{"n_layer": 14, "d_model": 192, "n_head": 6, "n_kv_head": 6, "head_dim": 32, "d_mlp": 768, "vocab_size": 1403, "activation": "relu", "norm": "layernorm", "norm_place": "pre", "norm_eps": 1e-05, "positions": "learned", "qk_norm": false, "attn_scale": 0.177, "bias": "all", "tie_embeddings": true, "parallel_block": false, "init": "normal", "init_std_qkv": 0.0275, "init_std_o": 0.0, "init_std_up": 0.0275, "init_std_down": 0.0, "optimizer": "muon", "lr": 0.00804, "lr_mult_qkv": 0.7, "lr_mult_o": 0.709, "beta1": 0.95, "lr_head": 0.00609, "grad_clip": 1.0, "warmup_steps": 200, "schedule": "wsd", "decay_fraction": 1.0, "decay_shape": "pow", "final_lr_fraction": 0.0, "batch_tokens": 16384, "seq_len": 512, "doc_mask": false, "train_tokens": 167800000, "steps": 10242, "dataset": "wikipedia_en"}
MLP neurons of a small language model. Each row is named by its layer, matrix (up: input weights; down: output weights) and neuron, and shows model dimensions 0-191. Each number is 128 + 24 x the weight over its row's rms, rounded and kept within 0 to 255. Numbers have three digits each.
After each neuron's rows, "fires after" lists the tokens most often just before its 100 highest values on Wikipedia text that the model never trained on.

L4.up396:124124126109103104139128100139130152158133156097141131128103102154091104133101125098156096099143080132113114130097177111122151128121074110161134146115132077103147143176142122090141153117127120154145132103067129145145129131116127132098157132132156137157136142121120105071101127198152149180153129086114148150102100180135106114119129087156134090118134169164101135148173133118147132133143115131090146143166126108132181111147138127124159105130141127114095097143120104135123142159111141118127130101134156136119119100104115056118129134148151128137136119101120138130135108147144153208
L4.down396:145100104138132148113105134171104123105137148076140093105098108116178103092106136136111167150114082154133167118115185154113188189147099153111089128165136138095148129152132138115140095124144149126119109150069143066125119132138127147146130080129126139160146135117094142112112135158143111089152140131146155136128144110136118119161113100111141117123158151157136140119085171188152109152111109106119119116124101094140127161104090131134111114122090098127103135152161117112162150122123134140152163134126110106090143117138170108142119115091113149124117135104138120144128141159181117090
fires after: " W", " S", " C", " T", "ash", "W"

L6.up312:124129107135119133098135154114110174147178132125135151157131136135110120118094101089164125158129137109126093149086133108114149142140154098145148115121131166081151147158119133143086119122100096138131127109098132143115153098147099153161134090073137134127127148136150159114117099146148123155096207110157191109111109131135130129184125107107103154150150129140113125159117136128134127131075118111108165123128127136117174158155124102127182135107110081111134130115072130111137104137114139156117151088137138119096107145174110111143125085131135145135097111072113137117115117150075148167
L6.down312:115185104169133119184083113114087095118176154108092188108133116129104095122111156164140176134139087128130155100121150114099094127132130153142125119127118115144117109167117125146198155109136095133123134131144155157135113125114116155109120132130133143102128100174128127114117131137123117135117104137120136150162150064189189119137098114121079148098100139089162103117146116152108115138128117091136119108151119125120126115105107145186120111163131126161131118128141073149142101126146138129115109102100176123145138117151133105142121099138108145167160141149106099151146116111106139114
fires after: " S", " st", " W", " s", " w", "ak"

L4.up80:134154165159144180098154125144128117157124139162099103159135125105136119153165087145116148133104106153117141112120120105084144130102131120121146165088161118144161125125094096132123134145110130137115128142108128152121104108129085151161097136123106139123146150126163127132075163128149155134149141129146153134111172149146084097172154120118124138098147080162136151119125158150108125156131114130100145137113108199133113059095129171102164103130082111121087137103085145076134171123163096133104128118082140118094090121107136116114134144157116140122150140133117126109132125126132191103
L4.down80:108122074104149125119124095093126116128142155155172168092143093110148106124161135112115102135128167132119141159153122151129104161161091127098094147148101105105073105127163124159146122107135117121109156165144179098147130124163146123130084109152163110129104086129109130121145117093111125110123113144153105139120147117123157137129115168099109159133122169117142098088094100117105150123103116122161107108150117071129127148138168103141098132173170145126149142136165108147056120127186175163126113129133140149133153106136127166136133106152119107122148100110122121122121151176126105142
fires after: "\n", " |", "==", " was", " and", "-"

L7.up338:110102133128158112129115142080150153159161085151145131119110101103124137133147187138139187132082163109120137125111138097112122116090125144156089118159191171110084115154114130135148140104133145174118119144148144092150127157178134128095088114160097152106196103125118113119116137134126130136144111134131145114171149126179097122161140130127128136125132119138160129151149081093134157127116148136105108141136103132116123116104139156123103114084090088106118122107096162135113143125159095111086122112132138109099137143078141138107108133098139123110142099119104150157123125126149201103
L7.down338:092116116112151160147107125156117131124116102142090107146113173124156154109095171125076132125125088141119129134098092112086132116154082190110121187119129126137150125136147135115134099125164116114175073132152103106129118159155125126125110127120139104140132144112137141128141131150081135141108119108133137125145158111100086166132106134149176141150159123157158165077175119157148145122126119153142151120166140112108119112157108105128108136078085141174176145124099105129128134121115137118125101093143092107107140098113068096179129127128147144115139147102084148135116135131131171109
fires after: " ex", " Ch", " ch", " v", " sp", " com"

L4.up399:142150175131095150138102123093082111152132107119131131106099154137165098095151106145135113123140148141104087147160146131112086113084144132101126112077127145121149120130098141156135152132114141130085093123106132141116169187114086118163122113118065127152136121100121117133126091112152123081135124153132163113131142133121141075140136133108157168120161156132151158196162119148100109157173147125085100140124062114095153122146167165161105105145146090139130141125143101137143140160133103148114112111141119143135095142138138119149097122133132146140160119091140165147132142125131120081
L4.down399:115133093135124097151159099151129112118123186148096120134093113144110107139180139117126129102089127150081139100141135116188138099125133138164165107132092147105105152163135117148154124149165125163135103116191192163127113104142124138161134139099141114125155124121110123132135119127096165129104137130107104163123110092119141097142132136152137175145125111150141118116118152184140108085173132121113166131126135106123113118157108163065097157137098113108178105102086106119116139144103151142136111131127111108108120138112167112133120099114146114085128128116146107083147165075117108133
fires after: "-", " dis", " un"

L9.up630:200122115117168118144136083133100128138126142100132152180110132087123157180114114130109129139135111148157096135108119117139123131133079152109122137128134134134123084157142125133144139117143097121100156118068157116092130116149164114118124109107158149147099112143099127134101100096146138149108117138074149138170131155128140154111110133097097101131145106120160124164105126106158153097119116164098139090134097161075173111165171060132112083111142118155126122170110121127142102153128133153124123146134127158136129160110146107122109142144161126109096147137110097167116152141158079164
L9.down630:110130153125098171129134111124115115146178102115091116096132140137125156144160155117137125107153098190095113144130101141149138136143119118085140154088119100090143149111145138146153118115127136143124117090130137094154109104107156164079169166139183097107179086101171101142123154127087105125147136146154155133097127131109107140100089113141120087144159110131097141074088115134088144146155087129120148144137087111131114141136119161155145141150130138106137113129150147103139133113153117124114157079183110169122118108126137142128113149094098150093166139128124172122112119151139171129
fires after: "a", "e", "u", "p", "m", "o"

L7.up721:118118123151171154160133120090128114140130101076167096132151130108119110103149152064127129077079133145118148150113152106144148106145168125112102116122166130142149097146129124113122135179082112131149125137149127120119153116089143144095141120115131146168127147147160089166147116122088101157151115165128122118128190093137164133136141143108152087105150165120155099151109129141146159124099114096102114135120132102105142138162122134150102135166129141182113114142138108161107121112094186113109156138142188115174131121134158107128101109139125124120120116119146141088115080182130132128
L7.down721:120115145131130127186159158073101161142162130104112157126152112128144136081184137137103171145122111087119111103092131120171144100130121121130058080140118129112112081107146149116155110138132133150159094142122111090133128115127137123107159087116109129134134124098126121120172109136108088157126149137114098161125189151112113137120117144130183090149156152154131108098162090169138145142160118141114141093122115133128083161105131130178099143161110135074148146158126107111152143139119120132140154129140116148166170118110113138126070134118101124137129106149120132119117145125104151162
fires after: " |", " N", " 0", " 1", " 2"

L5.up571:090138144130109136124102145111086154126135125172140118183144174175131134102162127117121125159135172137128109133157159128124114095104143099094099134093116114113132126114117120146097125094126155149090118132115161118082142085123173180068119138164121152123107123149119111153104108135107132124169150134114099080124128155122130130163147123122124124151130120132097123101147140158167140160089143123114145081177159098087132125131110122109147106096163140138179132148140140122140135094131134101102125110196112110147142070102117128116125179154145093123127143140164154141104121093118157151
L5.down571:134121145143113137105137143127111143111141134143142140132133142136160174144153146157157154110123163105112123148131161162134115123162102094137131125141156129151116105111133135106103120110093144146143124095119145109153150165162131124128163166160137149140155078151112090111116116130122116120124152102102105131182149113153094123191141125133080113124109124125117173077090106085079129132129110129119091105114141181148125063095146133147112099121157144122181154154120094159141148111103106096107152146161114105146114076165103117134127161135144076116079109141113162103100126130094112152
fires after: " Ch", " ch", " H", "h", " h", " B"

L9.up101:129147121135079123105123151158091071123089142097102080113123115153150110112137114104137150125134157110142126134121104076145149145123093143101128143195109111125083113109115124111141118131160072155136144098117166145134114100112148155125125144114117175096115113154141127146118131118143146147144142147136140147134150106154135112098101132107118122099153122088156125126143110153147141142090149113110120102165133164101192104180140120119120097094161154162140128111163144108159177152116158133098144120135080131101118138115135157098109161089166118118121069162120130154126141106172112158
L9.down101:103115153099119125146151137167096138109157123154107149142152141120124130097125198150127138149137120109155157139132123170099143130178123126104125181113112141161172089085156099156115133105109141132130129077141067138120128132118129095082124133122135118143126103129135095132125104087135107150133091139130116190167112117134147152115115117101090139124119091157087132146139123086117135125099113151143194151128097099124140147141160164138113147086130120138105135113118124131119097124142126143121169141127117135123130155134106193158138117134122129148086095149114046149140113117103148166
fires after: " m", " am", "a", "m", " h", "y"

L9.up428:118124153095180149133154104128117118109149144122146161156126140121116169100074112135123131151107137159114146088157118149078118178116127121119136182126151163122173109101065097072140152139099124071092147152162146127140136124170094117146094146142159134116128155167134156133098114124124136154126122139158148124116122115120133114140140152145117138138154102151130189091121131106142158116093136110173084122135110149092121105121150136107111099125155141142125128074109139094100184134090097122092134118131107133085099088121116138113137145143110116141167148133107127130149115098143156123
L9.down428:110172109098138131152165103096157146145151108160156097135137112147135069078142098116150136131140118152143125086151133128120114158139090098117137125106140099121127106090136146185149113122118102132153144142146105154175117134184120116107124145161121134144135089123136162129117116131131133117121121105119102116121189150154130090088101059089139115167107144114121080123149136109081081152140131134155173154151146106138095141141109150116135171103130138083116123168127119157129121109132155111121164103147152094125125113097155142142137181123142144142106110178149136126129150102096118105
fires after: " |", "\n", "=", "-"

L6.up294:105104088169148114087131131106093165118165142160157105123115085123187149163130102116145151100149105099147104162133168130122095166110164139102111128159136155110166163121118122118142108125122088103109122123107129129097138110132112153101112114103127128140116123127137105124105145075143118141129125165158157149167122091131139093132116126096161113138137130144139097110147124153128119146123128093162178127111065119146147089109101094107152122130145169164117133122101180136145171130101153126090134160124125164096139135167109133104117151107120158121115077139154129066117138144122172129
L6.down294:081134103171158093109142096105154140131150114101142108145147122133115142134151118137106145119125125117111144123188172125141163139115126158136156120149115100139119127145096109144144121080130133099153129137141160122141126160115137135106142118097133118134130117129124134157157175173117123124128153107140153152136142125076138107115081111139134146073140131141112092140129141165153155114152104165126159132105131114147139137118101110121104146165137135094142175149125166153053133112117141124152134067137054151075109142125135118117138100125063101109124128137129098137104068158181096128
fires after: " the", " ", " M", " At", " C"

L4.up558:125143131152147089115156126138100074167137083085095180137190159166169133088153148084108140132061117100129102161127152088171131152119121137135140133156091177104097101157083115160131163117125159117152107108113134136146121106110131127116159087142163205090146132127090138098132133133097127164116129136142116098146134126154106121124139096107129139126106116112124152128130116119156106138117166152118115134126102091081124135117149144139098149124135137148130159143158129140133138150099152108129152112143137127112147139110158141093128090148134118153072135143119104130124104161124109137
L4.down558:114144127125092141129135089135159186081145149141129124147106138126127140139100080163140133132144139119111149201140088144141156164124133137131135070124140119096119130135131127112121143122122140174165151120147078087148162133175129118119139144141108133149111150113156102098122168152136103123141099151141112186192142104103099140144076124153108153126114158112143148129124115094150107128156131132095108131151082137103191123151136138156102125151121155125131172105164097101152082133098082083149119119117107122130137142107115120115106116096131108114103109160107090139121110142121098129
fires after: " H", " D", " A", "W", ".", " h"

L6.up136:122131127147157112123103139133137128165102126143112134137135145113141115120152145112128117150113114142145107149119141102113143096156088094110157110153129120118138107130120115168120127154093188118116102123120099122112093126090131192167167178096154102129140122133123157149118142147130166106195104148089107122167129165097098106103111184116148149129121140112143086107139144140143120108124106137124135112187097100113126158121174119135135143145135127086161098151140120106089090141125170114152103129180147129121133137068110102131162119089128137131151125108129127107127184068106162119
L6.down136:154110120108103094108151107107156091164122154147120142101131128111138083162113104108089115130126167128102142119137157095123169134142142129129111111130122111158126121158133172113124057099113137116099146160118099174131106121108131105146148106108120140116158158105116151148137121136096114112067109148146139104136126144141170136096125119150142124097175170126171165125096154112104108116120117160133171138116104149138137092150135143101144135158150132173116110153104087118102108115131084118120113126123100133136155170174124036128134138179151119150157144150141132117125163156113145102
fires after: "ro", " rem", "re", " r", " m", "pl"

L6.up435:144128085134140096118170131156116129084135133105156175131117134171142145125158148115130149132142115140144132126123133106157142143131159140135098144185133129127184127146120082090131113147156111141139108090092165098112125151107156153116119082125159132152087121146157151135104110135136120124138157153084172127150112147094142177174100114088114122177145089105124161113109120125120157158154110132155156158138127095121135082098120109134142135122138116102053075097111148172093120101095119108140143137153131131091095159113111137107100149104151148144117126108131121110155133102129159134
L6.down435:122120123153126136127152092107132117161110103206150094138147135129154112086108110113114122193143161109104161135155094150164100104128138105128137153135128165154147118094123134122126128107102157141150146117140098145082116116095116105118090158129091146077135150139129120141153103167155166100100127145128147116144159087107132141114114129152159126143101123160135130120134146120127167124109145113104166114123070083167120123138116122118114161140108136158166177130104137115114114156127083132127135093133093094123122149096164112132172119161094164142121074133102094156115095117162148125
fires after: " C", " W", " P", " M", " Ch", " N"

L4.up296:142145125135147124133115089123149119088156139160110131121137140125138111107150066120133153126098116152176120119098156140182166114110120102107069114166117097168109131147130093138169144099148133116117110147106107120121088105127102180185128095146146117145136129173117151122117148122129107160157109125135106128140125157132176084126106124137116167118125131157122101091154107154124162073139129074172135100156118150139150155138137123113127113123094134146150164105133186150118147150137130081120140103122100094143128131085121145122098138125118118142126139129134154123191116130082090096
L4.down296:154108109140135103151126117111158103150157130156173124148161125157124117139129111131164154096139111148141181158112135084123102107132127152165144140114147080165126142072148171127119164099124134158131149116120143095141114133111072126136132117086101150106125134091153111095102137128104138110107135146163098126118125143117134142099094144147146147094136150135096149147085143113134151125141117103092120165131100108118148148139118131151157172139155080108095134123120124131123079124092135145139156107052160211117133140146133083136142103132122106099116115120112123167150081137157117104
fires after: " f", " l", " ear", "F", " rec", "pl"

L5.up127:174145113118162141128116135165127186130119134172167166115136099098131127132119094114131121130147134142172105159102124113167095077138130117138111097116092144116095096085132142102127142137113139149085165130137124135132051121071128123114130119114124159125096117152128162118082111119144137096171124137144109133173127121100154130135100145107136153121158164164140145120153132138118120064124091120117147131117135072118109163083158114123149116106126125138145140119104185133123183115093130114111105193116104133143139148135129147122115125177140100115151132095139107104132132126096153125
L5.down127:165104121127140118110152081112117097114153112149118117144112163100153103149155139143130108126127112071144118121113128116142146119145114158121137199140135139160151110089133138113117100132104159140155101146110125095153112181156113103145152107166120088101123141126129098123125106143139165124115123151129095101117097140125103139125097118160115126147042138130120157168102124104120172110146130123111084121105114133087164087191088119164087173110121142127135164169125115142155126108121103141161144114111097147120148104127149132105159155150125147135128101116162133184167136102139138103
fires after: " ex", " ear", " l", " m", " the", " O"

L4.up602:147115121184108208105157157093120129108126159117096156107110133119108140130168142156170139107077138156090104141104119117150128121169100119084135095153139128096120170129125144119124109141128171169079066150126116133081094115116122108125164126140133113159166122123161137116123171134152122153126119058105120142119098118133117144105111127072116158120132108148133117140116129168126154149132133132109151153121165112089133095124105091148136160130134119125162124154120156130118138136060137101141129096145136165095163133114136138093141103105125096121125136122147122123161126159148106114
L4.down602:173112130106154099145135113142119097133167157132162097118174121120180122115183145131099144166122171171111106120131135125092092100134135125121137115137142156149123141124128161090104134105157085115142135114075114129120124152130159110107138119098124144131118118131128128121086124133134139127153153088126146165133183096088156129145133129142101103126106138090170165138130139125130145110124122090079164124134106139135117121141139150149175090133139163126104119149162134123113109152137090112104102113137144090131122182126114113166120154121109081081143118091142151098155064092122185119
fires after: "-", "\n", " Count", " T", "ort"

L4.up237:103133143126147124114140120108142106133217126132130097127142160111152103096117126113090146119115137170125159163132102145134093139114135151111128148121086095117176127097107121113125146148150133113114144142147148136129114162147084167157153117130125102115109112123117141162125119143133125107103167200123118124132130126151131111118152087096137127104130161162108104097130101119135152086136109129157171132131174081110121114140140173119143091089152139110139068113121179114088149078102138130103110157112142104120117143138153130156126113085141080146130161101138141131164132173180114142
L4.down237:140149151160119102113150133116110154141077098147145133140158123101143094057156097160122124133137154119164110139121170147129142107121083115085131143147152130101099117131103147133106110122113094108083155143107092141108086136146109159127118097142135158119175119102135083108146140149125162154131099080151126136134133133101098144155065133170149128102132108143078149153171170096130170108116124159129135139130110136117152100169122121136156083164140108137135166121122133142132128160127124137157124141155134149121141142088137163081069103116116140126145106144085127144124162101125151148
fires after: " cont", " T", " Th", "t", "T", " F"

L5.up125:149123169103141132119153115133129134131164109098123135137137139104117101101152101102131137145106074127116117130098159143142129155131118129118141175091074147162083105114119113147166162119154083114117144124131165139092121129058095142179122132129174159126127125135121166126163117087108138163136109122099117116151170136122083117133085125116179110105130137117140166118099117117120181128096138154150121114161113149148124117131145144120128097143138123098149150143141168121080126116125180106105110115170142143161163095132131161066113132101149126125138119165100158139110123129171161101
L5.down125:115139115100104140106107106114086105123174144120116178141118097114124164095150102160131136148133135146161120122113135114205114125122134144131117090189131134159118094114159131147107130126160123157160139155112152106132119130135166132106089130135140140128154134162108101102144154138110103137119116156145128158103168099161102113110128147173156110130135111125100122142098116126096090160149105125173123134151093061130120113153132153120127132142135089069131138073123119155151143157133127113098120169118125119082129161112140105166162140133099104104172121096104118085150115130097125175
fires after: ",", ".", " Wh", "h", " S", "s,"

L4.up155:130164074128107108157125151067127138102125194134159144114115120124110137153105131093169132136119142120108131110105106087155158137130103152142143135112134141122151166153105116163082126144093122104148125114154133176136104107112100159120117144118175122130101118133109103114106092157146156162164125115080135159096118180134090098115131106159135130133126102130132159163154173109169115085121154146139121120160117136093129127144146092152179117166127151111130115121087153116120118120125130113107152107110140106133167095099129102130165150116133113167138103101139114100162084115137148183
L4.down155:108121139153134104144098136136128106142151103116101148108095104130112104168113158110113104112095102122113110119149100144116162142149129132094131150143137077140103114153143123177170132091157110118158082156120105167155122119155108107147115068141142157113107158163146095125121119130137175125138152074114151126085110169121165113146168154123136135096167126133126119135091125153149124118107092164209141135130116129140111156126121088117132144130114099151154102136124103138112079121131115144120158095109128118121135153128156125120159099122130180126148155114106170196106079115135121144
fires after: " st", " p", " St", " sh", "P", " w"

L7.up29:100066109114126117135075131130113131138152123120145139148153116143168171093137118115123131141132131138176155131098122120141118118129097143148123108143182141107132102122082112088106142094122158169139141109137140132139124074111154180126163136122124128152128117147114123162100113114119099146119121115158171125174098135148092145146068132099110112171158165130124125157133083155120159150077107104126165136119142137129104115125158157146116135118117131143128088127159158108116130126146133085120132135189112092116103109091118160103113145102140153060118137158131082161121115167132156129
L7.down29:145161151138149143136132133114100125157115182119153131118115099089133106110117153122100151113098110096091111121130144120125109141100131134116077170127114140110151140105112130125137161129169112146087121179092150156114146150122127145137137111195103181094155147152150099096147148115120115188169145121131096114133146191151103150090105106139120130135085111134150137099130128116153129110111090167151147114148143116155117087135141114129127151119165154124106133120160115099084090097118156099093061110120141146147185144099116151109129127115146097152114105096140133143126134145145113107
fires after: " h", " Ch", "oun", " ch", "he", "h"

L4.up180:097153090171098123116164100108114066141092150172119167169166148147137151159153129144110106180130113119132109115116131126170121106102142151130158124072109117130100103133120163143116164159167101180149099150152112061108119123104136143124136119097114118111136164119100084159130130110072147126130100151123134133117138136107095113098190104093145131137186112130117129153116107142129154138099109138146141131110121120164120102131168119148113131077148129127152140144099106124128104137123107146098119131121127100131153154149130123144135134126125073116139144139120133135131131168150174080
L4.down180:133134123149166108135149067116128114126116139146083107159119133129111107178136169106114093147131104067092133104139107159094137091125113133134108141166132109126148124087130136129145128152149099115117126096183122108125109135130081116113144187105159136121157158098157104125188153125095111115106130157133144128116140150094163103145142127089099143132123158170129138112184117164098128114127099144124132145125142108149109156136127179146099128097164132130105118122121086152142151168134099146102118107121094142123169123125137164179110168160132117131130163106098168134103092124154115110
fires after: "==", "===", " re", " pl", "pl", " dis"

L7.up92:139158124163147149130143131111122135124164107133110134171152123164148103120124096117150133128127091117182070127121156147100114163165124145162104127144083124089118117146106107127119155096144080089111144100156135117136157111075117103102172122143100133126130141112124145142171104103097116152165175112108146100091132167137146088149143113127106124113109112134130093143133150162155138099111131125135098137162119147130070153131145163111132119141083102150087155110157118086127126093151115121128122164171142153163146157160143122115135155114172136108109154153102136086089136110153162115
L7.down92:104128161146111099101096101087109164127143156150125135157136170120109159115183123103127124172124099201141137130100096092160135150142146154146113116122140138159100096136099098177147128090178127114151083146140114134144125124130107114123160144110113115144134171139130138136199161152093151147159137162131122126136159119143108080143116147128136134133127127122116165166096128119103114136112146143087120094097098105124118142156140110148160084138116100142122122137124125115153139082162097147103100133128100129139125136145161097095102098136098135105079124140112130137065123158152134111
fires after: "th", " th", " H", " Wh", "h", " S"

L5.up136:160127147200123135120166135111140086118184107144117079174139155130145139132151094122133112133101111098134085131065139158102118140126092149120089173099119169113127091153127129164120169154132126112126144107108157129099131097078105119111145127103147145119137122106159111127129111105137147090068132099109125131129137126110101091104117102095121148162112134162147108129148134114108148123105092119162100136120107106123128116137145125142138115108140110130119131097092118085153127179173146101132120162122135126113153168134143132098158136124125153154127163145165157113156106164169162086
L5.down136:113122098128131117100106119159128172117123090129104134117134071156124080157166126129116123116129146128154168147134137147123168122138123108136161138156110128104111112100152106111111084142166117113144097117196115096148119116163120129159154094169102140160109120118136131074137178150100082162090101160148073161121160142133163130131131185135126145111116179119098093137102163112133138134137164154122102090163134092123115131145107115141105175149126165141131154115089103145157121113130146165150099130122128132154127156131125098136105137166109101128150131115105106135103090146116106141
fires after: "==", "\n", " \"", "T", "==="

L5.up730:116159093117189107158119122161091134102134171123150116125153184169127163085151133091118141100137117137137148134087117093137128135121122133120105122109115112099158141097110156101102101127162114103132075105136107104122097132135116185094145128147103134121118168091135154162104163132154103193138127095156107148161132116154119121094138176110150133139158127115142130101157139170074129106133136121140150155098140117131146127149143148162141086094138127121108096138116159168120154101126120097114128144163122094135116119097120129093120179113122111151136119140119155113160128102125088080
L5.down730:152146169124069135103162089084147122121076122119125148088112101117123098129110101159103102117117153118130141120124165105123128146141117088127108177139180114110097159111168119095113097111087161124135142160130118096143105117112092104147099137128115125135129149116151137120149142132128140145149118137138155151089153105081128123118146144136137093127097140137124117139137156095158149152119127158107153115115144098137166099115093125109164161161192147133141126118115085145143114115088128102173183146116132126158098113100172089095161074111157154150135110142166123172146136121133124131
fires after: " l", " p", " Q", " pr", " d", " f"

L6.up114:153110146090115167134100128106119154099142123112157116153140123118152129086146126157125125186122102135105069130150116087134148125094138149053130130118137157077136131113150094130128150129150108154114125121105141118119101132106182127101107130156127129128139119107149134162127137146128107127125136134098112138119173138154123113139123143140141122115092139142120121148111167112150097111111100138108115091098130115108158145135114162102098120100159142151085189141119137134152153045105110159151121094149106082132157175169134123088135118139121139151147118130160164164114197111112155140
L6.down114:161124126155136115122079105134127127109089136135118121127111138154093139141146139109147111121103150110115118116140127147150131184118173130194161130121116141129113139092125144107072087125135129143111100110115098112160154131167131151135166129132115111140106087176096158166140160121144142133108113118133137149122137118097123120130131123138123121150107177119139162110116124106101135081168111147111129154156117123121073116102113101135153130070121141136138110147113094168137150122102124198155093165102148059114169089177125142126114120118137122102112064131163152144130127099104145160
fires after: "ch", " Ch", "h", " r"

L6.up154:122079119112105127138116136098110136085139144141144152123120192151133145137108124113134134122112143156094105134098107116099141123124170154161114133119134134103132109131097179125127150117161111119120112089139109163129127132167148112146116098132123131160114101127166135119157160158154111157114148109093162150167153133163151080080146147115176131133169172123140144136137117102151100056087127090092149124089142201115135139118154150124131117125135092105130128111082154120137158090124133109122135067122118160101126166119104131104108118158146150171112147096139130128115134107095112105
L6.down154:156121135139102115170135132117108162175101152121178055131138110169154118120097124103178143140122100139113113150114131131085092114100096156081137151106109147108163133146120123106128162108112096173134145122078121130151172128141088145115147128109118127133104130106152133116100121103134100127145101173153119126127139121133143115139080120186133132108132104135122147118149144141162140123132117145113092112140133122107146106137138126113154181096088100135111128160118108111134136171183087184178136121133103132139131146144127074112129120124118120141154138167089160155099126114171153164
fires after: " M", "r", " st", " S", "pr"

L4.up309:114145081125112096147146138126155141102132179162160156119123116121142133118162119088127161116127126099110124133110102140156119085102097165081141113127129133108113147140121113101112176159129095148154149136138124133154140126127105104141164121087169104170148119125102171132116135128148104067133152148106119137147144140136103087111122126091166167091104126134140107133143117130164139111090120146111141128149151139133108174104181114125115151113125158065162074106139136134101135086140150094172139134117174086150119132137115112144117098145168153144110180142071118108130131133106123110
L4.down309:127137168131095135178155124103134099123160154154113127144166121134106145127149108173095085130144134104137149093103160112094157121126101172116116111151110113143144141099115154110137135099101161141174178106081133147133114134102100088160137112152169111111131128154106150130134091130121137112141117127143108113177141131115165140114134147160188141119100135073084116120128153114125103114087113154123113156116107096143121117164115133135120170133080087158148118158157111134150120116086151151080159160126080144103100141103108117108126156143148119102124125093124103119140157158141130080
fires after: "re", "pl", " there", " cont", "t", " re"

L11.up513:119134148128163154140151122127131135125133115132115150143142122147153182067119137103103101131143123109134096141121176111121090143170089118123113165119104141131117119148093114128117123107143154077130129124191174077139130056144129119098169120144129095109134138094152175133131122118144165136131125098143153103115137132175140128132173088134114132123152153140145132103122122148112141117115102130132092122105089145131133139096070161119146177147138143151088111101078148116145134097134182108140139107132094085094069152158104135125117150126128115161112153127120138091146101115131111109
L11.down513:130137124143115100160130123135134126109120130083134092149149119107105124102131116131167142135150097147127144124127097109133128107106099097103149151195120115153187117133118106130131164105198134123135124094149087092138110159126148122139092102100114101125150148149128125141165128091171146137131142113085075161155145113086156101099104110148093142142156137121119124125121098122134081135136091147157170111102109074119116106154187097121106148131143167134159114120137147131129158135125148161133104170100182150144097130110159136147128089117114147102153135156166133151077128143116142129
fires after: "|", " |", "\n", " 4", "W"

L4.up505:127111149140152139101119133137116121154144072123131154138156100164150110082132132103108143136174105147162100123115080125149134138108150184131108167080073112138095112158112122140144169134154078128113130116138136106139129135086091146152106113168122137106113171063113136123134148130114101111122163083116132113137121137079158111133135118125193068105157116136135135117113113125154140136083162106141139130185159117112110130141125141148106116127147131151101110134125106161140134106117129105126150110151130117125111170087105124082126126146156114140143158168100103104140163115156163105
L4.down505:093116136106113117111160111147097109172124115106106156132140118091163139173101179172144156151135099170106122137113153136118155131110147164104095082157139149146111103150128129149074130112090119148142112153104143087158121132139095097169166093126136114186091108119096128126127169112129122138119153109133108160111071168103139090132103164136133156123129132098130149097133135129122125133156098130179113120084106100110146137137168163125124086154136147115137124173145117137158103099165136086146124131130142164127105122148175125136095123112104122083134124127124093142114144141156113140
fires after: " H", " S", ".", " Wh", " D", "th"

L6.up601:134109164143106152157147104099169109136158137111145145117141121150104131095124148094136107163122086147080136130133152125096111122113103149120146131131148101084155117093150103096174148123088166138155115126127101131109114113104094132109133147149142123111130134120135126135171159128116133103141055125148136169109135087168106101113077177097149122108148144164157105149124105089138149112111141129104126141137133122119133120131144070119129117176144117116112111130094197118137181134121147096128162091096156107112139121108116144127118157107168139145114103147138134104139119201168130122
L6.down601:097147119081176111142102119123142129140110120099130120149089133128141115113142124129109083079130134128107160112119175133126082130132134111156084141173127143098086129154105152189099123152137101114093115130154155166112110132122174114115140128097127107140155121134128142167160148124152150166149117160136109108094108131123127139152140134144124127141104112146121089132138146122142172130118106162101125173125153117133070153114159113142169128125103149083080152172140138123106090082135097099178134163165129118108121110144097136124088139135180088124144134167113123136165110156121099140
fires after: "\n", "-", "|", " r"

L4.up605:143137141130114183113113132090101107117150135139083138125139136130135089119097128099172135141118146139128117149099130161144113111125054163135133146099120126123185110142112101147142164128141133156079103110123149116051113097110104119157135131146160100170129144082152117122121156156118133146138156148101108125113111129125127115103096143096105070111125121148117131094104160146096158179085120117104118137145162101100131107127136160137163138145153139153104113086100124098118166110133141130116098144139142148135155160148127168094164111180150132130135143165150104134152115125159132084
L4.down605:095109145170123137105129126117134152128123131097154104124094092147121129178145145141122152119125135092133119128122177059071167135154105115128140141124143133074122126125126126125164130173124116087128123123145136142090127108110074133121157105147100119138102135143113131151152147130097087096098116142173112120119116120138112139143138165136104145118115149153124126170104093119107111165136100126148094149160128144134186129108133075097152138122134145144104143153110137216127109132147135175135107162123177129136149153103134104100118159162146127110114133117131111091092134178081106138
fires after: "\n", "-", ")", "T"